Weights of a small transformer language model.
Training: a variant of Muon for these matrices, 282M tokens.
MLP neurons of a small language model. Each row is named by its layer, matrix (gate and up: input weights) and neuron, and shows model dimensions 64-191. Each number is 200 + 20 x the weight over its row's rms, rounded and kept within 0 to 999. A neuron's up and down rows have the sign that makes its largest values positive.
After each neuron's rows, "fires in" lists the words (lower case) most often at its 100 highest values on Wikipedia text that the model never trained on. A number after a token or word is its count.

L5.gate583,215,188,230,191,188,161,181,200,207,204,199,194,209,202,199,207,205,242,185,216,192,212,180,227,204,186,243,223,201,198,186,215,184,192,205,190,204,170,213,189,196,184,227,199,203,210,205,222,221,211,205,213,185,181,210,168,204,175,182,202,238,180,166,174,192,214,163,233,208,226,200,212,190,208,175,180,201,196,187,195,209,186,190,204,215,217,170,213,223,186,204,193,184,191,180,211,229,200,217,207,145,174,231,156,187,206,216,204,194,204,245,188,209,192,181,203,196,253,218,210,151,185,179,193,224,233,168,200
L5.up583,194,183,219,191,200,201,183,221,224,198,203,221,205,196,151,191,175,200,215,229,212,158,200,229,201,226,240,217,217,198,194,230,185,201,216,184,181,222,186,211,222,172,226,217,162,208,169,183,202,204,186,159,205,203,220,194,187,186,229,211,189,184,176,187,193,188,212,199,193,204,226,208,181,223,177,212,175,181,206,147,219,172,179,190,220,171,162,207,198,228,194,201,215,200,180,223,203,194,178,191,196,191,187,185,186,214,257,183,214,190,226,234,203,200,187,234,209,196,205,199,194,229,163,195,214,246,203,189
fires in: "from" 11, "to" 10, "at" 9, "on" 8, "in" 8, "with" 7

L5.gate847,209,163,215,203,188,163,229,215,204,194,175,216,166,189,240,175,215,215,191,200,219,218,181,168,215,195,191,196,182,204,236,183,209,241,224,189,219,186,178,207,204,200,202,241,209,178,220,212,187,207,218,183,209,192,203,187,193,195,188,198,188,212,222,185,187,156,201,193,205,179,151,163,198,178,197,199,162,157,218,194,189,152,168,236,227,201,216,171,170,183,199,210,228,235,207,163,193,182,181,189,158,204,216,224,202,225,204,183,194,239,222,211,160,213,193,184,208,201,181,186,194,213,182,234,205,193,195,202
L5.up847,219,215,206,170,219,142,220,191,173,195,246,179,198,186,195,173,219,213,190,196,205,204,233,178,190,152,208,191,178,228,184,190,196,171,193,217,187,200,203,184,205,190,171,223,196,190,214,184,199,219,224,190,204,201,208,210,198,188,205,223,186,204,212,190,196,163,241,211,207,163,202,203,182,187,187,153,192,195,181,212,192,219,199,207,244,182,195,186,200,219,215,203,172,195,198,161,198,216,209,200,176,189,210,192,193,191,217,174,217,231,237,200,215,229,214,205,193,192,209,158,199,204,175,204,190,220,182,166
fires in: "and" 99

L5.gate820,206,181,176,211,189,213,184,237,219,178,208,182,191,193,191,241,194,203,224,222,211,212,188,195,190,173,181,182,199,184,205,194,200,211,239,201,206,218,176,155,177,201,207,233,182,223,198,220,215,169,204,179,189,247,209,171,197,193,221,169,207,224,203,200,197,202,216,207,222,192,207,200,216,217,235,163,194,211,215,185,228,196,162,202,202,194,187,184,138,219,212,202,213,216,196,203,199,236,221,188,172,211,183,193,154,175,168,224,182,200,182,178,186,193,186,198,179,212,165,188,215,205,208,228,204,203,179,190
L5.up820,183,208,173,200,200,194,197,175,181,199,221,179,217,228,178,208,202,200,157,186,203,206,203,194,158,191,157,227,193,228,195,176,197,172,177,193,215,197,198,164,195,230,222,217,237,198,202,231,216,201,211,184,199,207,195,199,197,218,182,240,230,209,228,238,193,155,163,208,189,192,181,216,177,170,171,233,230,198,165,253,190,166,194,221,202,221,217,191,204,198,190,212,195,221,233,139,172,189,217,225,177,200,173,203,233,189,237,174,174,203,200,197,206,236,184,223,234,220,223,214,212,200,181,205,216,164,177,149
fires in: "and" 93, "but" 7

L5.gate1135,219,203,235,181,193,221,200,167,200,242,234,202,205,185,182,205,193,201,181,199,174,209,172,170,160,209,204,191,226,207,238,200,210,188,238,210,210,180,191,186,236,235,219,203,180,195,237,226,226,171,192,199,199,206,182,210,210,234,216,226,207,217,229,178,200,196,174,188,213,237,219,158,178,187,199,213,178,182,171,212,225,199,190,214,193,215,175,207,197,210,194,219,218,171,187,196,248,221,210,177,177,210,176,195,190,192,206,188,215,216,205,219,183,214,189,195,231,207,225,185,214,175,229,183,226,217,190,168
L5.up1135,203,189,175,235,200,198,208,215,235,197,203,190,184,207,177,204,191,207,212,209,219,189,192,178,164,179,190,206,216,196,172,189,212,218,182,178,196,187,182,222,185,192,178,208,202,212,162,247,197,207,244,220,221,219,173,203,197,216,174,197,213,241,225,210,185,183,173,225,217,203,193,207,201,190,216,224,184,194,203,219,232,223,176,193,178,217,209,243,213,191,211,218,186,192,249,169,205,185,202,219,173,191,189,232,212,184,198,189,209,175,219,193,191,180,213,178,171,208,210,213,198,194,182,226,212,202,194,212
fires in: "into" 17, "to" 12, "of" 9, "and" 9, "out" 7, "in" 6

L5.gate429,205,198,199,219,210,173,187,169,191,208,214,192,177,201,225,162,220,210,177,170,207,225,198,191,177,191,207,204,218,203,166,208,152,190,191,205,208,185,208,220,203,228,183,208,204,193,207,223,188,207,206,197,175,206,201,182,219,184,212,208,224,196,208,181,230,224,206,208,194,182,226,211,204,164,193,235,214,204,228,206,167,184,199,213,221,194,220,195,185,176,199,250,199,165,215,181,166,198,200,204,202,180,217,195,229,237,220,211,217,240,233,205,222,181,196,221,180,191,193,208,227,207,164,205,202,186,162,188
L5.up429,240,220,226,200,159,166,215,184,194,187,203,175,213,188,199,193,215,202,160,200,217,207,202,168,187,177,196,212,179,209,214,187,186,207,228,188,199,215,232,214,196,193,171,219,180,217,187,234,220,184,225,176,206,173,177,167,209,179,189,186,217,209,199,193,242,174,197,186,197,167,195,190,215,225,213,217,207,236,197,231,173,172,206,232,209,192,220,206,194,196,216,238,223,220,180,207,225,197,145,161,176,197,244,221,213,197,235,187,212,194,208,203,199,211,205,162,177,200,208,204,165,191,226,186,203,196,226,182
fires in: "and" 98

L5.gate1057,216,224,228,232,211,190,201,178,171,203,170,196,196,199,208,164,226,182,184,194,221,202,221,197,208,192,177,215,184,214,209,193,193,233,220,220,204,173,229,194,188,208,176,204,211,162,215,210,199,181,232,161,199,197,200,197,190,184,183,241,211,177,175,171,191,173,216,222,235,199,237,225,183,153,189,239,218,173,203,216,162,182,225,229,229,192,177,247,246,194,219,249,237,209,214,197,209,203,181,201,156,174,243,187,235,229,171,183,199,216,191,233,205,195,171,212,202,226,185,185,191,188,181,199,211,215,173,223
L5.up1057,206,225,184,222,178,214,210,180,168,205,198,163,201,208,193,148,219,188,169,187,210,220,197,203,213,202,170,202,168,210,200,211,178,241,231,230,220,186,205,216,197,200,172,202,239,184,228,221,193,203,192,206,207,197,188,160,217,205,214,201,222,181,225,194,207,238,164,215,227,154,225,179,196,178,202,248,186,202,171,215,166,209,216,149,201,237,198,216,222,209,226,233,203,206,231,181,228,217,206,203,166,203,215,205,200,210,187,202,213,195,208,183,223,236,186,210,229,219,203,187,216,199,152,193,190,190,182,204
fires in: "and" 27, "with" 25, "using" 5

L5.gate1041,189,222,224,192,199,174,178,190,203,223,190,198,208,196,196,196,174,171,212,197,200,172,224,218,204,175,226,177,175,200,208,193,195,188,178,202,196,177,206,165,192,209,183,207,219,172,232,189,217,193,193,196,195,207,201,194,221,182,182,183,183,210,178,194,174,214,156,188,170,210,207,221,194,179,167,150,182,206,191,193,199,196,193,213,217,240,250,201,211,209,189,208,269,175,213,171,184,223,186,191,189,180,179,187,243,194,177,208,218,199,219,173,180,180,224,192,189,193,231,223,206,212,189,205,167,224,206,200
L5.up1041,216,188,196,197,185,237,221,195,190,196,209,175,186,194,218,204,210,170,221,202,199,179,198,196,225,213,195,189,194,177,215,182,205,173,169,206,175,216,166,194,212,201,209,184,179,213,177,167,176,194,192,227,171,185,199,191,186,178,192,220,203,199,214,197,223,192,212,215,176,189,187,206,181,205,214,203,197,179,205,178,207,203,172,226,174,207,190,186,189,188,206,202,198,197,172,191,195,205,186,169,209,187,175,182,221,209,198,215,212,224,200,203,228,167,189,221,196,176,166,168,176,143,233,242,188,197,225,200
fires in: "he" 52, "his" 21, "and" 4

L5.gate78,174,187,210,178,193,184,190,180,156,192,198,205,198,204,206,216,221,199,205,186,205,203,192,209,182,176,202,179,200,185,209,222,239,202,201,158,213,231,217,204,231,212,177,204,214,172,234,193,199,166,182,193,193,183,193,184,215,231,198,243,218,188,185,183,187,221,197,180,200,197,202,180,210,179,199,185,164,219,247,212,183,196,244,220,246,218,189,187,228,212,201,248,194,216,191,204,176,162,232,213,189,228,235,224,198,195,196,201,185,207,227,217,181,220,212,191,187,225,239,251,192,184,207,204,213,162,183,194
L5.up78,213,168,161,203,218,221,213,219,225,190,213,206,216,206,186,195,231,195,204,221,248,188,212,202,193,209,203,219,207,205,185,222,181,245,205,171,182,218,183,216,233,203,169,193,188,201,206,219,208,210,194,199,204,206,200,186,195,180,199,185,233,216,179,189,218,244,182,241,217,214,202,218,217,224,174,195,200,190,207,219,201,197,217,224,196,188,190,190,200,191,205,241,205,212,155,168,211,217,197,233,194,167,194,182,195,205,190,163,191,204,186,220,205,154,178,160,184,180,242,245,203,198,231,191,214,173,192,192
fires in: "with" 24, "in" 20, "from" 8, "of" 8

L5.gate539,232,191,170,185,187,227,240,213,228,187,197,176,173,235,216,189,239,186,229,220,196,186,204,204,187,192,184,216,232,210,200,187,209,233,173,176,208,220,185,196,232,212,162,215,193,192,219,219,257,183,193,205,187,216,182,221,183,221,217,233,212,142,197,187,185,213,192,186,215,197,176,217,233,218,192,189,179,181,208,183,201,160,219,217,234,184,210,204,165,196,216,204,206,186,204,220,227,219,207,203,161,214,215,183,198,202,206,188,167,189,175,207,209,214,248,193,233,206,185,183,204,175,224,179,228,189,179,213
L5.up539,238,197,220,222,187,200,232,183,174,218,162,198,181,218,235,202,170,227,208,217,183,155,212,180,157,221,161,205,184,192,189,187,221,220,209,161,210,209,185,156,183,212,187,202,211,195,187,228,225,183,239,213,197,219,192,202,193,177,225,203,226,206,238,180,197,194,209,203,194,190,177,207,203,187,145,186,217,205,188,175,147,196,200,221,199,209,212,168,204,191,199,229,211,189,202,192,172,222,231,195,171,195,187,230,215,168,196,167,195,190,209,213,204,227,214,227,193,224,221,184,149,191,212,204,191,178,189,226
fires in: "and" 35, "the" 32, "of" 10

L5.gate260,224,216,222,182,221,206,209,200,169,177,205,178,162,195,195,218,221,188,200,190,219,188,211,202,215,208,206,209,206,218,207,192,179,177,215,197,180,175,201,197,178,198,202,219,193,214,204,229,219,204,182,165,183,208,220,219,173,184,169,221,177,185,214,213,217,183,212,198,197,211,154,178,251,198,242,228,189,208,195,215,221,196,167,222,193,238,219,219,196,203,210,171,214,222,207,212,193,212,168,226,168,209,190,187,153,188,186,233,185,157,207,224,244,184,200,190,213,224,226,180,191,191,192,194,194,195,193,192
L5.up260,203,189,219,183,205,184,188,226,189,182,196,206,213,148,191,184,191,222,183,164,193,196,197,206,188,158,197,192,217,176,191,186,201,184,184,184,228,169,210,198,206,196,186,206,211,155,206,181,211,180,239,192,216,188,199,224,216,183,199,211,184,165,149,159,192,205,176,212,188,205,181,209,236,208,191,180,196,159,186,219,171,177,216,148,197,223,189,216,190,182,194,223,199,212,197,187,187,224,190,193,201,215,207,230,179,187,224,263,182,212,228,200,205,213,180,212,208,223,199,184,187,235,188,199,212,240,184,179
fires in: "is" 19, "he" 16, "and" 12, "have" 6, "when" 4, "they" 4

L5.gate739,205,228,189,203,244,187,212,205,211,205,237,202,190,213,213,201,211,204,178,234,196,196,175,188,196,147,203,208,188,192,228,182,161,262,191,167,231,178,191,179,228,204,192,178,160,170,194,197,183,199,180,216,183,204,209,176,177,227,209,223,186,199,195,219,228,193,180,233,143,203,218,219,193,217,217,199,197,179,222,195,195,204,178,194,202,219,171,194,203,230,205,255,204,199,233,195,214,218,204,198,178,154,210,207,211,186,175,168,231,248,200,207,210,213,191,204,199,194,183,199,251,194,192,170,190,182,180,194
L5.up739,232,213,204,189,219,223,174,176,242,214,225,189,189,199,215,218,206,225,191,224,176,208,173,211,203,203,184,225,208,208,187,186,174,210,196,204,204,184,193,186,228,180,206,179,207,175,202,206,211,205,201,215,168,206,175,192,197,214,196,212,179,211,203,198,220,187,194,224,181,189,171,206,202,224,181,218,186,231,163,197,193,175,215,192,225,220,205,184,202,204,225,228,171,177,219,237,177,212,187,195,198,199,181,163,207,228,156,206,209,205,197,206,178,212,224,172,197,197,207,184,206,197,171,197,191,192,201,238
fires in: "the" 23, "his" 19, "their" 8, "a" 8, "its" 6, "her" 5

L5.gate849,198,194,205,175,221,203,189,190,205,227,179,159,224,212,192,181,216,184,209,225,185,204,181,217,203,223,204,199,176,197,210,204,220,184,179,196,171,200,208,192,171,204,211,204,171,204,221,210,210,220,211,227,232,204,223,182,220,224,209,208,175,160,215,178,218,194,204,206,230,212,186,165,209,185,216,182,245,156,198,202,210,215,210,217,176,208,210,195,195,203,224,201,214,248,206,192,181,211,197,156,173,187,210,171,177,192,222,194,195,199,186,201,177,162,174,215,199,193,219,215,220,180,204,194,204,195,201,197
L5.up849,179,175,206,210,190,212,190,231,217,226,152,220,193,214,194,210,204,159,215,222,213,196,163,242,178,199,217,213,205,161,166,219,197,204,198,186,201,205,217,220,211,193,208,164,193,205,210,243,171,191,194,189,207,161,229,193,192,214,193,181,202,197,193,181,182,206,155,230,215,186,201,181,173,214,202,173,193,186,175,178,235,171,173,196,216,218,161,209,176,180,201,215,207,222,171,214,197,210,178,206,187,201,219,179,187,229,217,175,195,198,192,197,180,212,208,234,247,225,213,208,194,182,211,207,195,232,193,180
fires in: "at" 30, "to" 27, "for" 10, "by" 5, "from" 4